python train.py --vocab_size=2000 --qk_norm=false --lr_mult_o=2.0 --schedule="cos"
MLP neurons of a small language model. Each row is named by its layer, matrix (gate and up: input weights; down: output weights) and neuron, and shows model dimensions 32-95. Each number is 50 + 15 x the weight over its row's rms, rounded and kept within 0 to 99. A neuron's up and down rows have the sign that makes its largest values positive.
After each neuron's rows, "fires after" lists the tokens most often just before its 100 highest values on Wikipedia text that the model never trained on; "fires before" lists the tokens most often just after its 100 highest values on Wikipedia text that the model never trained on. A number after a token or word is its count.

L3.gate876:67 65 56 55 58 51 55 44 60 22 67 50 54 75 33 61 67 46 62 47 71 52 50 59 44 30 26 20 44 86 52 77 43 56 58 44 47 63 43 48 52 52 85 54 64 51 72 27 36 72 54 62 41 72 72 64 55 51 77 49 61 50 63 59
L3.up876:24 79 38 44 65 59 32 87 50 53 37 23 16 65 67 68 63 49 58 73 53 62 47 71 45 36 45 65 50 59 83 58 34 33 69 62 70 68 71 45 77 38 64 44 66 51 55 34 62 61 46 65 35 69 53 62 49 55 72 63 45 64 71 62
L3.down876:16 63 41 27 38 52 29 56 28 49 43 41 41 22 67 38 51 70 51 39 57 53 33 39 49 68 77 55 53 69 73 33 69 51 83 65 40 78 12 77 39 60 34 18 27 40 34 41 65 31 44 43 49 70 36 58 51 56 62 35 56 32 33 51
fires after: " App" 27, " p" 19, " P" 13, " F" 12, " R" 6, "isc" 5
fires before: " |" 27, "ible" 9, "in" 5, "ian" 5, ";" 5

L4.gate710:38 51 20 44 42 60 52 69 48 56 79 38 48 55 56 63 51 53 46 58 69 29 68 65 44 80 60 55 36 42 52 29 39 50 31 52 48 43 47 36 27 44 34 21 62 24 32 63 78 69 65 77 35 61 37 58 53 52 61 51 51 56 62 75
L4.up710:28 83 21 56 59 40 48 70 53 42 45 40 50 33 77 63 24 44 31 46 54 41 32 48 67 45 20 36 49 41 33 36 65 58 49 27 65 48 44 26 57 37 41 41 56 52 65 64 65 65 49 66 45 37 52 78 69 27 41 51 59 52 38 51
L4.down710:47 58 65 58 51 70 60 49 41 63 88 74 35 49 27 37 39 43 47 44 33 31 57 75 42 67 46 43 84 43 70 30 52 27 45 54 63 35 39 56 70 20 57 63 20 38 51 56 61 52 40 36 80 50 60 53 76 49 19 66 64 46 61 67
fires after: "1" 14, "3" 13, "6" 10, "0" 7, "2" 6
fires before: "0" 18, "1" 16, "3" 6, "5" 5, "7" 5

L2.gate290:50 42 67 68 39 66 71 47 75 57 41 58 34 39 52 48 44 46 68 50 58 60 59 67 72 45 49 41 54 53 67 40 07 38 71 44 49 48 58 70 44 43 48 12 47 70 36 39 38 74 21 52 23 74 46 44 41 63 52 84 56 73 68 49
L2.up290:39 45 77 69 58 77 76 53 36 58 62 26 33 20 59 30 71 53 51 51 60 34 47 44 71 62 67 45 69 34 45 58 51 60 48 60 62 58 66 71 50 55 24 51 55 53 43 57 38 41 29 78 29 20 60 77 31 50 88 58 47 55 48 21
L2.down290:31 74 28 25 44 54 39 54 41 40 43 49 73 69 54 62 35 52 20 41 45 67 57 61 31 58 47 39 51 75 56 55 49 52 69 32 59 36 39 28 44 47 55 52 46 43 58 54 58 63 78 36 66 37 55 25 49 35 25 25 50 71 43 67
fires after: ";" 30, " " 21, "–" 12, " St" 4
fires before: "–" 19, "1" 18, ";" 13, "2" 8, "0" 7, " " 5

L5.gate616:56 44 30 48 34 64 46 72 57 22 35 54 38 72 45 80 73 38 69 48 83 37 52 44 42 58 77 38 61 63 31 63 58 59 26 28 56 49 62 57 41 50 41 55 35 00 47 67 55 37 29 71 48 85 30 30 34 28 38 31 22 59 28 84
L5.up616:63 45 52 54 37 49 67 65 57 50 46 39 25 46 72 49 67 39 60 59 19 44 18 60 35 47 55 38 48 54 47 69 49 38 53 18 42 53 47 36 52 42 62 55 41 49 40 40 82 54 57 70 59 41 36 47 61 52 14 61 45 21 35 67
L5.down616:39 20 41 44 47 33 45 38 59 43 69 61 45 52 29 48 48 35 66 39 74 49 78 45 33 45 42 40 27 32 40 35 60 56 41 56 58 57 57 48 32 29 31 25 52 54 66 51 53 49 53 45 47 66 34 49 73 44 62 35 71 31 50 40
fires after: " |" 48, ";" 16, "0" 7, " +" 4
fires before: " " 24, "0" 24, " |" 11, "2" 6, "1" 5

L2.gate657:52 35 54 52 42 46 24 33 65 66 26 43 79 48 47 61 47 51 52 55 62 29 51 54 41 35 34 61 54 66 32 50 35 60 58 51 60 38 78 48 08 52 39 29 66 38 41 43 74 53 46 48 69 72 58 84 70 46 59 49 48 41 60 36
L2.up657:81 40 60 43 31 40 33 31 49 71 53 55 89 39 57 40 45 51 51 27 33 69 12 12 40 52 21 79 28 45 31 20 22 50 58 60 89 33 51 70 55 50 39 54 58 65 32 46 50 58 61 50 48 49 78 29 44 51 57 69 74 57 27 57
L2.down657:49 50 49 82 21 64 34 69 44 51 71 29 60 66 81 50 51 33 52 29 24 34 72 30 54 69 73 42 26 54 51 25 41 47 44 53 56 23 49 51 58 42 47 56 47 32 39 36 63 52 78 26 30 10 37 63 47 27 42 66 42 61 42 37
fires after: " " 40, "20" 12, "–" 7, " the" 4
fires before: " |" 24, "." 17, "-" 5, "th" 4

L11.gate175:43 61 59 40 58 55 64 79 61 50 61 79 40 50 47 45 69 40 71 67 65 62 58 35 54 11 33 77 52 84 45 53 45 71 45 40 44 16 43 33 34 71 47 57 44 37 79 66 67 60 10 52 46 53 45 58 60 53 40 68 60 62 25 71
L11.up175:46 47 62 32 55 41 45 71 68 54 33 29 40 54 47 65 34 12 24 56 71 49 56 65 63 53 43 37 75 80 22 46 69 53 42 63 56 40 56 71 36 27 38 63 29 18 56 60 70 27 17 62 80 46 57 46 57 55 51 51 51 48 47 66
L11.down175:63 53 47 34 53 61 45 54 52 36 30 70 39 59 29 55 54 55 45 45 51 38 44 44 30 36 47 61 30 46 49 54 00 38 78 26 40 43 29 30 72 50 45 46 54 43 27 53 53 69 45 57 46 38 52 50 72 44 55 70 54 26 67 69
fires after: "1" 24, "0" 18, "2" 14, " /" 9, "4" 6
fires before: "0" 37, "1" 23, "3" 8, "2" 6

L11.gate24:26 39 26 59 88 28 61 73 43 41 49 54 54 28 56 46 28 34 43 63 58 39 55 47 52 60 58 40 38 63 30 56 70 62 63 42 61 32 43 56 56 26 44 68 45 53 39 49 56 26 60 64 62 49 67 74 44 69 54 51 20 47 40 33
L11.up24:31 18 58 77 47 36 70 67 27 45 72 38 59 42 78 49 45 41 50 47 51 49 46 73 66 56 56 45 57 46 51 79 63 51 63 46 50 20 37 54 59 44 47 55 27 50 56 45 77 41 47 54 61 67 57 54 47 51 65 59 59 38 35 30
L11.down24:53 58 44 57 64 58 46 41 50 78 22 34 53 66 33 44 59 29 42 40 68 49 50 62 34 42 27 50 58 22 63 57 57 60 50 59 54 50 56 50 28 63 54 57 47 48 28 05 64 60 28 21 35 74 36 71 43 27 75 46 58 66 58 45
fires after: " " 36, "0" 21, "1" 4, "5" 4
fires before: " " 76, "|" 17

L10.gate720:75 56 59 44 48 54 65 18 45 47 42 33 49 63 57 79 53 34 45 53 60 51 45 37 50 52 41 33 44 36 68 45 58 42 51 41 39 54 66 58 51 45 36 27 65 64 53 56 39 30 24 55 62 50 18 56 42 64 54 55 58 64 69 31
L10.up720:67 57 23 62 74 29 46 28 44 33 41 59 50 78 55 49 54 38 54 30 55 63 54 38 44 57 48 24 51 52 51 46 28 58 53 46 45 30 00 26 57 49 42 74 36 47 38 53 53 53 83 64 41 61 70 38 44 59 37 96 46 26 65 52
L10.down720:81 53 53 46 55 54 72 23 58 60 32 51 62 38 49 50 44 52 55 38 35 39 51 66 44 20 56 67 64 33 57 53 58 27 50 50 42 41 74 55 39 39 42 55 43 49 52 36 56 39 56 49 44 47 66 43 61 13 67 53 55 49 75 65
fires after: " " 69, " −" 9, " +" 4
fires before: " |" 42, "." 26, " |\n" 9

L2.gate494:42 39 63 73 56 33 63 47 55 44 70 59 53 71 38 56 63 22 35 20 57 67 61 39 51 41 44 33 71 58 30 67 52 48 66 58 46 60 58 84 28 31 48 25 62 17 27 42 58 50 17 59 30 60 46 37 52 71 68 49 72 63 29 56
L2.up494:58 42 19 40 37 56 51 63 38 45 29 43 51 46 56 65 21 50 54 57 47 48 43 26 55 43 60 53 51 38 35 57 59 55 19 33 45 54 80 46 39 31 69 30 31 32 63 33 53 13 47 31 55 54 55 57 61 81 49 46 41 41 69 46
L2.down494:30 47 69 65 49 50 49 38 36 69 61 54 43 59 28 37 52 64 48 47 44 28 50 62 45 70 43 52 52 74 34 25 55 27 55 14 61 38 32 48 45 41 47 38 40 75 41 33 41 56 40 70 53 46 48 54 44 45 48 77 29 37 63 40
fires after: "1" 21, " p" 13, "0" 11, "2" 10, "3" 4
fires before: "0" 26, "1" 16, "ts" 13, "2" 5

L3.gate604:49 82 64 34 48 14 40 50 55 46 54 80 22 53 55 45 27 60 43 62 61 57 23 59 64 44 42 55 73 76 53 58 62 59 81 51 33 85 45 69 46 62 53 34 59 56 52 39 27 42 60 65 54 82 38 58 68 62 70 42 33 38 33 65
L3.up604:43 69 39 50 63 11 26 62 75 43 33 68 34 53 41 47 35 70 50 62 68 57 21 56 73 42 45 56 39 82 59 61 69 52 53 49 16 85 70 41 54 78 62 38 39 85 60 41 28 35 64 47 36 41 59 51 52 59 68 40 60 35 41 52
L3.down604:47 56 51 50 51 53 27 75 54 60 74 34 53 30 82 48 32 62 49 28 44 51 57 45 41 59 60 54 42 60 31 45 58 49 79 63 28 45 43 25 38 32 64 67 64 14 57 36 54 48 42 48 31 45 41 35 64 74 54 50 25 44 46 66
fires after: " App" 28, "hy" 13, " (" 7, " P" 6, "enn" 5, "(" 4
fires before: " |" 25, "y" 6, ";" 5, "yl" 5, "ical" 5, "che" 4

L3.gate385:57 63 33 47 45 62 28 47 59 41 38 46 93 26 51 61 25 55 59 67 62 30 54 39 61 33 18 35 41 36 58 62 38 70 54 57 41 30 64 46 43 27 44 23 45 49 61 34 27 36 59 55 41 35 65 62 48 70 50 64 35 47 64 56
L3.up385:55 52 28 49 33 58 47 53 42 44 42 47 52 37 58 53 40 21 68 55 64 45 52 57 26 30 42 63 65 54 34 53 33 73 46 72 59 02 61 58 70 39 60 35 45 30 46 55 40 44 18 85 73 30 49 47 30 63 34 65 53 52 56 59
L3.down385:76 52 62 67 60 26 42 36 59 50 68 43 32 27 58 58 61 48 37 44 47 43 74 47 63 75 51 58 24 24 41 25 65 55 41 58 36 57 63 53 62 46 18 29 25 40 36 34 36 77 59 36 29 52 47 44 51 01 62 59 28 31 47 39
fires after: " " 67, "." 6
fires before: " |" 29, "." 21, "," 14

L11.gate96:60 61 61 49 58 68 53 56 40 37 48 37 50 31 37 49 49 19 81 43 37 55 49 62 53 59 43 30 55 29 27 50 74 34 63 40 36 52 78 56 49 47 60 46 59 77 41 58 34 32 17 61 45 50 54 79 63 56 36 52 33 46 50 47
L11.up96:42 48 52 78 73 48 67 67 70 43 39 39 31 13 31 67 58 48 59 34 68 87 44 34 37 49 56 48 15 24 29 69 19 50 54 55 29 30 53 83 62 54 46 34 60 50 70 70 36 39 28 72 70 29 55 49 49 73 62 63 39 64 59 52
L11.down96:32 47 49 54 41 33 35 37 66 55 40 32 55 47 66 58 29 46 48 52 85 51 51 22 60 35 37 48 37 41 61 34 34 39 39 24 27 66 37 39 67 45 47 39 39 28 74 45 59 34 56 51 59 38 44 68 73 31 49 51 38 32 62 44
fires after: " |" 53, " /" 9, ";" 8, ")\n" 7, "3" 5
fires before: "0" 43, "s" 17, "1" 12, " " 11, "2" 4

L11.gate672:82 34 52 41 53 55 34 75 57 27 74 32 77 56 49 60 61 59 63 80 39 56 47 74 19 61 62 50 72 56 48 58 60 65 40 42 42 43 26 73 36 42 22 51 36 24 61 50 47 43 48 34 50 53 37 20 47 44 45 68 34 49 45 53
L11.up672:63 45 53 63 55 24 39 37 37 61 48 73 80 39 68 33 45 68 63 51 27 68 61 58 54 27 55 49 68 50 60 41 49 73 29 47 54 60 48 28 35 77 50 50 65 35 41 41 76 71 42 70 52 56 44 60 41 64 48 61 56 42 61 54
L11.down672:72 64 28 70 58 43 59 56 62 36 55 34 50 57 56 47 28 47 38 29 70 69 45 43 44 59 36 69 38 37 53 76 69 37 33 84 41 40 40 26 42 44 39 58 33 48 47 28 53 54 43 46 62 54 58 29 25 52 54 34 40 71 77 49
fires after: "." 20, "19" 10, " J" 9, "-" 7, "20" 7
fires before: "." 27, "\n\n" 8, ".\n" 6, " |\n" 5, "\n" 4